Part of a small language model's weights: 5449 steps.
MLP neurons of a small language model. Each row is named by its layer, matrix (gate and up: input weights; down: output weights) and neuron, and shows model dimensions 64-255. Each number is 500 + 40 x the weight over its row's rms, rounded and kept within 0 to 999. Numbers have three digits each. A neuron's up and down rows have the sign that makes its largest values positive.
Before each neuron's rows, "fires before" lists the tokens most often just after its 100 highest values on Wikipedia text that the model never trained on.

fires before: " by", " in", " on", " to", " from"
L7.gate299:496472435452531582464536424458546487521498434500528493440489538536468519555479499425502566519423529532532572546481540542497513487525513493516570571456546440510584457463570547481359560454442507525508434497476572562458423473508463482583515453578499524471442542552435456499468571539499468536508593493551443475520562511521507486492471486495487534465500527487518529588406478463465492483510441447471429590485525499499556498515471504419457547516525492502471503480481501483527490472451489512465524479527521433579561454514613527429473487548465551513470519535507462517480474539442477550
L7.up299:487477419512472550507516548496463453480457495490521443497489503487487493579552524530532451464433506507496620466474487464449546435506570464576478513518463495531553514463463563456436483477524511474462519438534508542406453473563533536541488555470498578437424491444489472480463527478514521498533505436548543384440543571523524499530515512523520511468526502460502550551499473528438440534518506436513439465535492509509468442511423483458457542560494476556463556535485500503508540527501499507448400517586489462471610489521520551432476476451456524486544483519487514493480492518437576498
L7.down299:495554531472549436457459528481540487514545499509513475464506473510559455502561525448469539529479519511502464519533537533522430532458520457485470482466545399416550495533488555529499443482458546495548453560504534461452550536497519508475523487523470560466389555458505518491480495548499448459504452474541478480535465504553524531415476556521451491493553502439512483545443494494567495425492542492472519485512472518472510576502542441576459479501537473481432495480464497582515505498458508495560486469543518494417554428513453426421482513537499561491599593612519542499532468485477465477

fires before: " |", ";", " /", " League"
L10.gate897:465504500507461533566508472510530596518486441491449551468499517522549543497488446536558430522475447512459477587475463521534587543527432518537518591528538476462525500558506467449521511481577466487510420491410495499515458563496486528549504423459544518492435510600490477408496463541547480495523510454532497523529576529553489449421464490520547569447418557544462507508527457501498456564450505495464563518507536564475520497409447551485498560530496463543531505471548557510522527479488461443572520447534462491448552572503509466524415539541504566450521495508494477437501476466430490448
L10.up897:538520517552461585480493519558495473473436493535482535478474446472584560490500546446552489478486556480516544543408551471494492510558550444445528458528506417563479591565487518502457574465502478468427487507519491524557497500362513495454504538433519501424522523539564521518565490547491445516493605510476485516509520462541529450478505533477450520463467527503592522515455531462489466474523486454454538528465472445536500514519372531514480504554451511563506473509516520412437539554443469491452488446518452526485505504495482514551551545528548434483516479495526473525566552477502483507
L10.down897:522484448520489518483579482478443520565587520508436471532503503570504550542487521536477503552528547519462577496521467516507531478421484526526520530507502463502536501507497489550427550510510550523500529462469527509551500552575527412562461482478473517506512508612484535497481477507482493545560407509475483527505463574444501501559557516487543480535434507481500523492512510474506449473504487441508523485561543595491553495505512508470504399478463503470485522474542542470424504523458540412478514490591523450536520581524502503461474512468488537499540441468468517484457525501533491548

fires before: " by", " in", " to", " for", " as"
L2.gate209:475474552484496513506564442552531443495397521439455490476523475530504513474495519535543529537484497552537494607471506579545450570521546411520526480521477484499545513466515462495442560536459475474497504481452591507513508507511535438549553390484531480535539465438541548463478536441495533558548501436533499489446512478490449533437538512446531493477482498493537472558486434495543456474541495479600485488441513509470555490504468512535454527530529543503488498491485533460512522434462513485457515551531512463512556477454489491418488507495561437497507453539433516465433496483485431542
L2.up209:538540565493521519474531498455419500571452471467503512584495496541446446447532444494560571429433508420476522511487480500547497443395518492446471423549466455483569522498589545445474494526533528492436528512518466479470474504492422518557520475558496450513522526526496550454528536501474481484514508482467573498490552480447443381490483521526518429471474384446564471459448521473492501491484570521513462485601488503486507463576440536523493512550523534500417515493471498481553437493501471508466471473514493557512550528526559560438473533471483590472542517428492531563527475524518519452
L2.down209:530495524449527486487454580482547503460558579485530485456491486549480508523512590506487524546432532477516479404498547561458558487536556515413462499490514542446455479513475528555501578462478479532563459441456514435508507483484489515515525498589500463459481539525569508530478544444496450562445557494521517496569498565522508507520490516452451477477536513553529506508521546506527522545498477523427525438553530513484464491494505483522487539442501530538480529542517451515480530536491476506530456525485488452526489562487514388509474418504529495517514512528530509501452466456529426544

fires before: "."
L10.gate1114:469461497509488476511538440504528505462547432484501463468439453544472475458466514483435458542529534584514522456445474508479529479490521550482454518506511485460460525470477519548486482481449475351502542502519459514453491587519558492514468481451470481500584585490529477533455465455450489481537603494406574544496496515569440490452474526466499554529456553449497539441517475470505443500529507534486596522532496539480499469520458501451495529477535469425531528450489518472458460478484451519468481489569510485439522583527536483525568430508513479471527483487497533449435527448544497499
L10.up1114:452509501461548538473515450546529540490575460482507452551443450550520544477491507494480472506509460477563475474532446525513509482559537538457498499508523551419456550582405505445489501534505481409508563475543593521510483497491491501458424524424470472484440512482571470420539482514322482426530467463524506471440453498470465487460509499466563487481525573435522440521453497507461525504479526449419520479493548509523497521559587524456553507544457459500500522480481512577536489499534502522496496522552532510493500579485535486501589488446405493485468472509536554497417494509490519504
L10.down1114:484511566487496413434493446534496528486423423573523502544490511474545474461549577519509466528491477493492507540467531546577504505564513473446452511459567465465519503486520529506530544494561504514496546504551557531474483603494484571477489485544529538560547477512449496491483523435435557470521476451431534496521534506573490524575524521478510511558507464511492442464500451483530552497500450502503518460527493474468500521560440486473581492539472511484492454470493532504444542419519475475489521481509505507513536495578490469480483463480475541525566429536510515500531524500522499508

fires before: " |", " |\n", "\n", ";", " "
L7.gate156:514497449614469501436542499493523480502522493491460517524446499473536531463501520534444510479443466454381541551553504454488481458436388496515524446485504489463466548507477490515426475520481530538554493466495549490485486488529511498462514516500569457515471529514512539551422474519521530476529478543484468524479486410479499497508505470510574526559534514422411538549505488486562490571531503515500475511496509445449509465467527528463521437488444471529481581529498499502540509449469521564518509551477511472522499507599507488421432502539522481518495541444480487499532524492547518446
L7.up156:509544555502439502479503580495506438525486550473544477500568604470555446474527515439479518561473505492563395432548482471567526502530531511442450555549483548607493507489460577461445458486556511475509472531465486410472597478442483494503444493533542526474564566510524452502552508558455434555529511465482455494472421528540499617485559516500468563554520465482442548476396482548483541509482483559529529580489496545446589438542494540476520487507504505516495406494518537484456537469450566567518473445473425563467486554521497479427580485544510483490460437568468528499502498554502413572
L7.down156:492510474570448551486499471440451528510536510488449524495459498512549484530492470536464500479437415502495427480532490574484567530509508486489545515541474552408509524531442499495431532438473499554506533507531562594473463432477484472487531467536535468421487505503537513512510513481468441444528433470463483506432533434471517502553468457495464537501475532515480550482485520560514581506461491455483482499420424520500430426464541472460517535513516526512477516505527529520472519434444560586464528509506537550542544564480481445502451506524512540530492470455428500422537497482505504505

fires before: " |", ";", " State", ","
L7.gate1077:504521556521522488495489522595602528528453500531550511481492439440516526533545495459487514468484523434534518454460555413498488563492530488534567458524518477482516453557488504562415492483500468473540532498505419570534537468514498483469526479508495540533486531512552495487475527466470514536547468457532471508465552450445589447485472384577530478533519473483531460536509423489517509503442542462567468533457477545479482460489496454522585574469479459500540455567537529484505488478535496498614511529512499537555534535464592485487393533473515525493464537531509452460495464494538497526
L7.up1077:522503463524530525512531572517451532507506497460467447490520571461496533517485511542479454565486532418485409437437471518504554536538537481438521528560453523496524506469510495442491485523499437489561459483529520532575523571501512554535540545517527574456446570512526499482525431497491525473557454468481435468520494449484416502496446464509443523480499526490518586426464481540480436545472552526472598438466487382512512451433500485548514522510580514517569458476540490509494493552496469461430504480491503484409504486516411510508479508529493592467420488511433539493550436586402484490
L7.down1077:537446520500472501532442530557500495458508499473521493536503444542544492516486459515588564550545424515533522438532420469450439571504441554460500483503493481524412547560551458471472503547466432494420438515549460502516382442492465454505469481501437500484450495463494462544511495478438552482465482515537526497535542478490520460433440517474448507547510450525527498501557492510491496469487455477437488485537417527442565416536514483593542481532440470540569534530533515469505527522496413550513385494474516487460556541558489459499474456536495512488485533459479490524540543538472541499

fires before: "4", "0", "3", " |\n", "7", "9"
L10.gate485:444454471518567525538490480538562521510530538437494475454475514533508517510496505493500522515440449525530461569530463525474488545541509495518415454506516477477511512520485465529506503510491505497509515475495501563529481513522482532560553539504471476499473546570420423510508454545510560551504463426448494527498542571534449489459526510493487434526417462465535518489495484516459473470483387518448445501506563503442525483555499510518488442478504477530441499473603574556494583413462542499537494625465506497535567491437563502371488415540489423533514605477548514507560495518490445613
L10.up485:493468501484503469506406539526443493543545487483443594543497456474503520507477510449472442535484508490530520533449539523516591529498474497512493519543512500571492458543529547428458529481444493502528582571493499475529514475508480463476482520526497478502527535516498491522569471492501497446520476513499540471518489552459444572487468528532523492510539490483469402480462522502382486445482464488494508503515557516526450484421569586498564454446484434472490574424498538455550494477473504548525499568477543433491599512515483499491474442555516521520517476501562504608428496486478494558
L10.down485:526532523499492522510502449535496525431443526501481434528488481537497495454460446445501488502525562499557536534486524458471580474435543523487471482496465484600497569530506492510492455544546533512498568509540568522509429506536484472492528470506547529572513474548498537483504405507466482532510472507526464494516534530507507547501490480485560490485576485511542537545513519468506558518585487521462486526509482544457461562408585546550472517491504476514535555411446516503557539516475538455436472509480464496501483513452537457474471472455469541508497471562507540494502469479519542495

fires before: "′", "″N", "″E", "°", "″W"
L10.gate700:572555521544577434524505441455466423475474480564533476502534529580502411478470505465475505536531510437600490437539552461435464419498478476471445485443518558535507571463481519517518508467529451475477535469526519558536486469560447516463415502518451540459520532528547641518485504512438514483526537495537471566501511448529506508502545477532461555471516529519515509485466406483478495528488478475467522502573539521443517562500456524504516470449448475505530470456531520405503476510459482503578513468483458524458452477497499422515563604489523530483473523499452496548564493509554589518
L10.up700:507548485495455494498550447506489457534501509399485545459459537491448491535569481498531509526478564436482452484541522558477576503596490527474520482522546455539520499473509514440496468455568540417466526527600516582508492544493487516492495475500467479471517477524533500472523504498465537459491558530526473418443530439421444494507475437465513566469510506486547474542492508481492458563466504501487500466491486502473472555569548532492436463518474507477459441502475423542511430491508470429500499559503520505479511598538507544554433460457421581519527475519556494508475505512420502479
L10.down700:525545464475542427422516529510520520476503505536521524517458447486499548508508515433463516443509458391476459464551535584496539511469473430454423512510489469450508513510472467488520485521470521460492579505454530503456483502511402476585472517519514559455558508504466527588484482454590467498438473518554542442488528450529472573502484535548517549537515501518521489460541501524562520461477455480568548582495530571475460443456454500573438535469487505579530506512481479477478470422525559502414534472544457553528530618451534514468473440448473545576518502521490579452518440555512454514

fires before: ".", "%", "–"
L9.gate911:512508477548515491515547433441514487484500429472527524483489474542450490508486466494527495463521536510546463470529441498490554507484467543489500561454458551507491471488495490502509563459428579492428533513512527490496442526409471500521536461539485533608451481526463469453452553441504580556476504515453522505474464506459541524540404505531575486508523427465543471477450529465546460446479524521506506495538508487475489501492516489480484495497524528460596533464507567471492608479499541562530533492505503467483523558459464544505458494560442578476455539506484514523511471505525531465
L9.up911:457555483525515527498541462557534491480477517494491546458538469473502524472500465490465485468564528467575513419539543492477493463450497549428412506498490471511523527493479477526524439509453534415483474556579463601536539504492516484486491456406510499486529536491470459577506573446419530535470548370478533396424467585504570481526543570451555477538535541511479486539520559523496511481485497492507495604446441565509572480573487502435546463468473538482411496454487459505421444513501488480531503407619489475453491535610476519516568467522488521455444492496519488504469485449452452499
L9.down911:530499536432554534521482497548472495498524504509582485487468498532488493429521468447585510486543567462455463514461459598486529549567514525479422503545429507530476474555485540479482448499579474505452523454523579510522507513518489511461484585467514512512503496500531451518541468509519509489541507540446488500396449519492448486504567578429489460490436448570452526532436426488499510500532477547447509528497527523528473494543514537514603482498496454509533554493544542439530446485468492493546475535444533466538485438514498507483446508474508479509449421462549498442452550463563468572

fires before: " to", " by", " as", " a", " \"", " in"
L2.gate854:455463503463496504495448560467512534463529480467514476516514545492465458448535466486454546507542397537460535591471481576501389537467496424500530527448464508529488515466550561461502487524531503480511568455483560529457430505510481397474489482466476467498580423488539516486462511442469430460520518457519564512501408435501503481497497507514556451496506498509486534491403436523499503490555487440570540480475491502491537539455464527524528508460483481534435490476569448522372475463449494525485553567520608432540484542472514476506452515444565504565499434544483497477466487428472435454
L2.up854:541622553533541465493473475523565461468505423495536510500530537485433513483477490453433534461466540467448480458475435469501512529494481481478566462499447480498563519530486484484539498550514518497426512587466441512502467417522462500517505485486488584499552529515473462569522497433458530475446504522417528498488617410507466509558539500515532578524509458504495469561475576496511546482431503517540541518495558606525490548508509482486530518510510474517506559475500468510558436507513531513470477544553522526499473510445587586440449521481483476540502528430509516532503502539499454525
L2.down854:469531493489430461464516535581436506500485522504497509548597533565527500518479529488547540518536546581506513458539532543464488492483506474510492528506502462467530494532500544548453440461517516502564531447524562435571536483431463497522497527469494488489439503511509597453529459497497485559520492485471527492509483562509496531473509487496493433428472477518527504486468488492505450485437465571523512480514526545489491506416474481454463469458565478518455466547573470490491556446466487438485495591533451486536529628441461522397448555489500504474487453496582509505500526552467422481

fires before: " "
L9.gate1352:516525524463510605568452470523510585490513461438482524521510519587523474482479501447536446529530459487504426420484478470459534508460509511494547489545421471511462464566500475469490554560490536490372507537503540522447528536520495515502506551510491534510521480413459452548507526536595496469500530504538487543499544525431614500548461515481538528548534548540539508492502501540434443518528519526445505479521435512533514431531491476504417457440491466537493447507450516514465493505509464428549512519519460498632487445419509526539411498501485490567436482428552531514470437450605510482
L9.up1352:459512511481486522499565492528559475473608564454523496500473478536509487508504511498517507559451483536540488488550438507577503531440593489470544525537492559526549516453478487515503475516485515453470504513465504435499530531535504501516490473462564480480473531527493442524551541577473496543505522419449500487520515412500525516489497472517523522497518538498526483518473485470567554482427509530527513502491496469498514519527534482488509450431526499483475504504474505464448443494529538488481542519518519583532559487451500447552515523467480545509493458497545538559489466467536468528
L9.down1352:506497443476497553488477561487484549502524466487505455582474497501445516468484509541506468534434552458496486463514434478470487491517458467487513418508448488436485510482496488473525507586509502548504442512567571532490496424467567445536508507466525538485550500512527429532466535479483438574513515441536395510516525494506528490534521508486535502524492502470533516582498512469530506437472560431494485518542523450489442471545490489513458509466512483464534542429458508526526495497470478504452414432468516480481501434461385565558508505401507464455495508569470565472394462512444475483

fires before: " by", " in", " to", " on", " for", ","
L2.gate176:525446504518441481537490463537524526498538494459539545540472482472407515570532489506515454531550482478613575534488495543473502503547437482450550548502566487516526465466554545401499476558501498433511472463424487481506469616424543506525488515541497435529474496389584500557480472476416530539440457500577520533534521473488468443545439493454508504507578488501501481508443516508477449484529520525540481482486449458441552507499555511575479472474554397451556433502527428548517527398511459444475443452488495473506487483473536509518519529524536472440486556537434533489478441401465499553
L2.up176:446469533483532552516515478527511470441516488473532569529521503501425521527549497546445533495511503441550561534529476485482526498565515547535457520474477468440520483503543585440378461453523547438453501481544545483522580471512443469534478507463573476538490513510510481526483507520484492477519473453562544488457481500473495529521524494484453528568505492526513451487504514512534400490518498468534488500578404547538518525498483487553553561506549443486443472494471510481447571551564468472497535487476473542497559511450499487545536561495482462475505447522471558506487525507483480416
L2.down176:485531462517422505457475476479475508519501403505545537543497514472528494460469552454519480501536419456449464544478441456550499505576515436533565503486505431500501505503562529535458465468463453555562434484493494492494543486543600541452525393493538537475459581486523491472550518425428481573512496476463470564488518492497477474461563533447504521471514452531483509469415517493520506522485443563432524495442497502475508594511498446573553500512410513509474520480526473523506460541507552511462463508533519434493480467494482448426449441483523440505533466539548522531511454424531489476

fires before: " "
L7.gate39:475511513470465455516496493527448515462488455548503588460577505584535493442580552522438524584498514468530462565567471558426510533485456445513549449526486511514549484497487464554527496531529541493497539512453543461518442489477498503447547489460567492524539507464542598502453549556451570453500479564513509462488496453481513551555489528524473495516534514450548515482477470457561455421516544409572526541452508524504478503478586517525491515429536504489469538523483524452488530429506473445394470433459484493500531499404487524483465493506470516550551448497487496521468521520441526524
L7.up39:476482497466542485511464479480427502503535489531484533473512525489521482468520576533502505529426507463531456579527514489513416515497453502412463529485513526495511481439502482498521452433544519439453523564526462443583447429505505496498448439442514473470537499463554500458453532543452536454571488523439519551504487505507537549520532528505515505465568526514597500506517464566543474515532534424468493524517501455484495496434602458527541474439520507515521505488419437450507490466477453486476451486565467462505585475493499464477423484489514534553535419582521600507548514449535463539
L7.down39:525419554470490547527543537499435496580440474509472518453488522489532508551496555496469484526541431471456525566500510373578491432500472524465573531485451494536502478373497474455534447479454535494453501548545485473507496489515569517515445465520492482491511550515495617520430531474485555497509446503495582482528496582486637575463357498514539470508497505494513518500480550496538478491483458521441487502511452498419462555560501435494431436482581552574468497492494523500481484509473476469501525499466401518477453518440472538483484505479506478501535506521515496495447546472566426511

fires before: " ", " $"
L7.gate469:528454529553509491544539524502476545468502438460517513510477470503572461509468552519524492493570529490513556489522465553458524492510573405527540470456490441496520493516533470466557623501517466455456495483506470510489485449581529472459554495500470518519505561462492491462545468553477460440500561513484489449514544450429536513521525507490506484524554525549519497407455498499490531476439541493539463513437494510484446488523560525505540475525557519511419521454536574519495492479442590509471558523491468484514471464453509492492504518554455574482444497538533518455589500498462517512
L7.up469:496471480521602515491452443508502521513561522514547459504532485532558534576466474521486547476530465533485473536458452500490461489519501485539545542534553511499471520478503485551456529426509472561426476493501479514487460420544503528498428482463486520543516554528465465531515497496510483505460487407522428456542444567472529580520525488428518547411566486526497454477524473541469507492455548485463493471509460495492531458552472520501519520475515565435458539528476459502485512450486453477465557485494523555598577465482566498536603475528486492565527484490592541521446559477445511461
L7.down469:439574474421509572534473472508489476584581498496492418417492481497491512481474635483444523481551563389583451428439519461573444500582523548521614509498494498501489523446476437498490458571489495537520447520549533550493465569502525498589546548489459531482562494492500529488450533460538473436585448520513475497479563480435509573472498509496461575429506506478551506465529527442430534454539550552484513477461468530554469446538516516514437482473484509512511494475436500493509453580543544490485513512468490529488503503494468518572457477506451512547549419482496488540454491432520504441

fires before: " |", " ", ";", " |\n"
L10.gate1010:495430428465492495490478477482495496518547458498478526493471516460474489496502532496492528566473450505567460531508546499532490528476555470477465479527540502480528501473530484517489479484478511408446507546529432513495446473374499579490547510439495501538563529525540496514536440442515467454579463442520538496562513525510471579510527438515449512505534539485519523518499485554528584489467482536542482495546522496566487537492566527491505485529483532419461475494515519472498518507498417528506425472476489471491515507463517474477453512521507583518499433533513558484457576431501443560
L10.up1010:477477462525518479533517445523489499445492462461519493567480450470558499478475512417503504506560455475501457551506603506572517464501561493503507457485499478517414540507571458425519519449546555563480479514396541501518533492522509482542478542492452592418559478469471473477563554504520488471526567448538511529475496471541537492456493446371459542482551528457525530540464468442540469475518550472468458528445435526491461458485520503420550472545543544489548526509530523431521474480471417471477447509492469485486437556493520544503526546536441497531466497546548553495504536555466433490
L10.down1010:458475428449497492406544551528493477487560549497509575545450534426481518468490592531480440519531519425525513536488456542438501548495512542428399491490500430517463487512508527538459518414465478466489494500501574551499538495548499477462468503503502505499469508520428526475509550522473491506518567465565508559464531474528401466512503475555515456503590585449558480560472507451569522463455560523499530450486496532459546480496491507455518447505489460510531519570488503555532527505497540505479446471423495458508500458500473512490435529525521531507541535511600577436470471541511477505

fires before: " |", ";", "\n"
L10.gate252:482551556501573577527512512549515599471497520404464541522489449456481515474525400509548464474454496531544522592515548418436477557507470538480543497481507478452497493514458482534458465454532589486466503589517503513536526551433489594524532449459490473488528543553532532506497474529482525528537527526519522472485458478587553538478411482542564486461465374462465482512459513457499505452496548497490477587491487478535487486511486470517550470488523522571539574592442508457483481526511484481485507503488504498511526582508449478501425481555489438462468526470516534429507489500545483544
L10.up252:476506513560509529507549528547470552475514521544538499556497442484549466511445601520511512474464553516530422588519479522532505490444533523508505505552596522511517545516479505454473513483414548498484452496552539497533450546464433560473532517451463521468544475522546517530497528553444537507524475544507471497451499469506571408453507494542502387478452533433482500453464531508480508444508528448535488537519481517452519405542432552509480466422506428519470445532545563539490452540527481525526469536467620518477462533471481458517531510470491509611469516533477526521516461430476516495
L10.down252:510523473507521523533501523501477501534543432509471563482566476557484480466460545458433480515476556538518517534429460510506432490471551442532556464525536555452525545554509521470486474550517478583514519491559492576526496451476485494567571484484482492491549479499425492501458526500597455501519475462526516575508509480461494460484515508504513472475510543451470448558532564398421527459433492492500540466532568494485477472477507482547470538482506461423470439460548560548471463457522507508551502464414497456416445485506557483583461555463467423506453528490488494544500519473485514515

fires before: "0", "2", "3", "1"
L7.gate772:452485521537504461484449475505529550498472547463461430476474548510526524507467500520534406502537485519570446567512494453518538584515437545478535500528600517576466491478546530534507483506474547447476506447464517499514407456459481452593566510470447511516474544577509517479504513556398573490464516575517482459525486572458511469513525435511601507536452549518590573468466510502485535472446468544501502489458509493519457477528541526561459452536560519481460466452504485505403470501467485498506440505492531498521474456540502514468384478467468506519558504468502526566398470507537516510
L7.up772:444454531466466539574589470523476492483512553514489430480481498457511491498486531475554481552460492572502517549490603450534478547491453541412468408527484520559423552413536556576508480547448519532528493461501525547492463506537538543535457461392516445550459440460499526443542489431429566487547491464457559575495477546494480515449477469482505482454466533523539493463453500548480507429503530423415498517494515510484440470443516467487476529561395502546474511527453541464523447534458560504517472493451569437497600530473479511473425450512467547518498519528450514497437461565619549446
L7.down772:466488582520555483503522468464505442471580509494490511465549548511466458519542453516486518477528552524514436554458540469522552432517511498450616504509483449461508475556589462468457484577540448519504540509480494506457470480490505522506539445484526444501546474510508428504501480528491480521518485533514466520456496510482426597427442502510516490509491535499587515510450409527498455481536485512580517481496551500492553391510569540486467540510405532502491524559571528488568498509415486455541534420455502540536516501537405536522506569481440440476593515491514500436495477544535469511

fires before: ",", " to", " as", " the"
L9.gate542:569487568502543508563518510538517495459544504492519499488519485483510436523490497463373486502444454487496473526462554457507495552511532400507551433497521533485512490534516504471450448608495505484434549487541446497456431493476457458511481476564604496495470587528544487528496479479417521482506504522499462515403555512470479493472504474481456513449494504491526540484454535527456552467524482430501511449480423487473466499465487504464507463428423524444424507484491496512483499495524517483483453500572495515550521569490522387460499482520459510458498527495487560504533529537436488539
L9.up542:465452469534500499489587473474575500472450488438478490497495488508521506519523520443464532458426501490446485526520543463540430484514580459475542430468576501492487469531487467450511525483497477532444576475577549468401524537533482528519485524455491589460514474516425467480451496484479548567470558480445529487510537503499425543497509478483471485429470424457558542452476494468341493585534547485523506493527393481575542512487482479507425494498460464514463529543384499519503533519535507493480364441522467506610483494504507476464462458529535546393498487463541470525507462500499542455
L9.down542:576487463463504462491500494585513472500492475477463443473498571484518532511502541484484523488503486516499483488512470477465439531530566505497473491494502479447530477464542507543523383506487534531477453497477534505454461457519441532545464461476538594473431563418470534475443508547551477494526518503509513524564558490464500505510502537473464494530459512551535527444492462444517537479529449467507471531536515566450568533463450486450503512526454572460519489565434557540455392479472494497501509494430485502524435495582516456526532550499518576541523446525490469459423500516558521479

fires before: ":", " |", "–", ";", "."
L10.gate1491:463469514495483524529499528493486450545463499481499507479544499473435468512527513519498426535520571531447493611562449458543479577552547525490605490530502505537518488481499552456512518457498501446433478518481528477528509475534534466538507442490451530469517389582520435425535493479478511526537533481483492446494501456501527471530536530425545544498555590491479498490456564532517450548479496519451496505419486512463488472529452418453435542453537482456518459546482493478594545541524411461460532566473507458518594411458513520520544485537487548465488455443446442441501466462485507389
L10.up1491:475546513529581544526540472495558498539504540502502490491523481467506563495501475503553500455466555531433450483466603555490479442534470531474446443442547563516440540483528543497509471488491455440447466533457529574520571507525482512453560474533522572490484491482557502528517480483489566459582489500503479515521522484554512465545492532527410440493497447480529434551533512491551563504460554512473522557511490521526497517487507502529543481501505547497504527439503508508429523473488579426456478434478499519467504495497523483482532605423460487500559552530514504465543535472453454459
L10.down1491:614530484489502511489517514516505574533501466516503502425446571510535532521529550491456573542494466510479445447601499587461560494472526466518451523541510580494489561480506445550496456494529452532527429472471539476547544559522457532438454445494526504491506452512523488467504438562540502515524521454513482476558525520493553541481496537491446475409501491573388497457476557499578508468445519521457539539453507441533449511581500496536528462504475529441470549456472572496501540495502530590495484420496511538492434487528611524505500443508514568548408530514448496464492528507480545494

fires before: " ", "–", ":", "."
L7.gate1100:594478479494438500498453513534479497512504461499493525399471500454521519481521491527527536531519484507508566485508536492453554498581577419600512550539519515549501462519535534520525504504510492459613540505527407493518539532463562482587456542460492473475524486574492451510484554416455518517577505521499507577549482445487456552488572547557552505479487507500498502500559526547411611593540470555433555540558509584585486502512511595511466482517433507498476526558449498470519464500461448510544586491499515493473459547457485448478524528526480502486531503416550474512441559548491496577
L7.up1100:552554450541434461471535490514494538496500492546466483485475513512463485513540514484528574540486510508526483431490405519504540584463483518459527525566423409499471554504488517513513512508517494523529469494549479511513448497594531431477451572526592548541492465496489512536561455523482472526458485454542509516489444429501446476386490475536493537492472563472563480515488520498460477485506454530450468510456445473532515471536576583479470445432503512499476517524476510515453472557521521440460461487499491501573437557499541495482509421492514490472518419537535562450466484470530510500
L7.down1100:529449509557475482489498473487526493489466520514527540478531505568464464504470480457486499532431477553485479536567530421517462502456543472503503518467568516510448540476508493523500575525534484457537567592428478388632532534444388478433557527543513556544500593517482506439483476529527470455468521555419537494569506445515431486491532423467501447452554458494523552463538467455527550471559518519429517524486494547454550520495481509456533469549536480484490444515443482426476475419513480555504431542524536478436476570561515468510523501531489568514527514465499536499486539514509503481

fires before: "1", "11", "01", ".", " |", "0"
L10.gate736:483486479518541508530472469498522512562543533482483471463464496504567463514429504449466518518588442545396433506465584547520442504491518503550447581471538494486431554451467551490510530496426525461594538480509503494411472497489539492482495526502497517495498519569521509455523553451519476526494565530520519580436403443500413472495554471434483416549522485457522544514496483493435470556537492482478577468544418519475542398507477527500468567431536530477483448439583481499533438465504454500564494498501597458456433483490525490479525540510549454531475562557534553582494482479556463552
L10.up736:520501478501507516504490446465485461485499421441458479544457472454563510557504532490546538472591500532447546506489492494516555494524488552544473494524415529469475500564483507483536494492475454437407472554512489487482524475516474540519489508531468500493529468485479530482437464451465495522467509530584455528439509464514494430534473525439476486479502479453509484532487543401540478534554490518419521539500599473499503511567392500488440494500529448473552456480469504498547501572461517551529477582569551440460481528485485551487514474380588438518462470557499536511521431468526567485
L10.down736:522545475544524426532490453537510468484517521500499520508478533485478499485514486459503528504472482468538455473426536448501503559564532541565482468510514528480488500512545590430484483498479486433499537540467507496458455508536446508426443575427560480558469475504476475444528543374473476523497602510512511543511546490418471518484544447433485463559561558463491490504491512467440495537504476469532581579466460505551470526469499419466442445497597552410432450522523468475438398536502445459461472520473530525525546495489526419486534596463505458583554565541497459475536517477519515499

fires before: " |\n", " |", "%", " &", " \\", "."
L10.gate1296:557481476503522449584410449449536467505504432540531491477486439503525532513579551512461487504512490447424508505530490531481478565467536438502538490498548523481493465501489416465462498525568512502517473514517505426489550492466470543463429490545446469472483449449525493540510499466480443445575451522478549512502535462473497530470533479506550509517488517481477490547561514425463512506477445526533496456541561496539546456497494404445460489496560453503429523506502473510491519510506484510419474504510529485449465538513525478560421540508546536484501424433579517464434456521486501465
L10.up1296:507491440565502505545435462434554450498553508564529541502458533486533529534474510432500528518566457469461547486506477437498481556510491425530587474497549459518523468499460518512542441487487505455540532568469487468486495522416517527501458551575475536411494479497472608588524519563527531453495451477503559542519527490458439548502481432517468485444505529486465517484567574518408487478420572490507484480469494547543536478482486489487526501504468511479545465485484543515518652588550464484493511571460553506540513539538534496457514531526530516522463535563496526491437540559468521470
L10.down1296:455532450487475448448563418497559463491514544459442516466499479442486521477436506462518470480526514453493569494464464438476547476532487485475472525528475476405476472468530528470463521452554494535506495469533551480522514459537510517542528428480493491466486577519478529432606580501499471491543476563488553530553546454496438524557500520497553564502525491519516489529536561542559493391479527438549515443452466461501471489458527444574482542495484550439461525499488497500493489484447546521457503459471501563472457509484491525485453533531555502511484563504536480512523563503449495538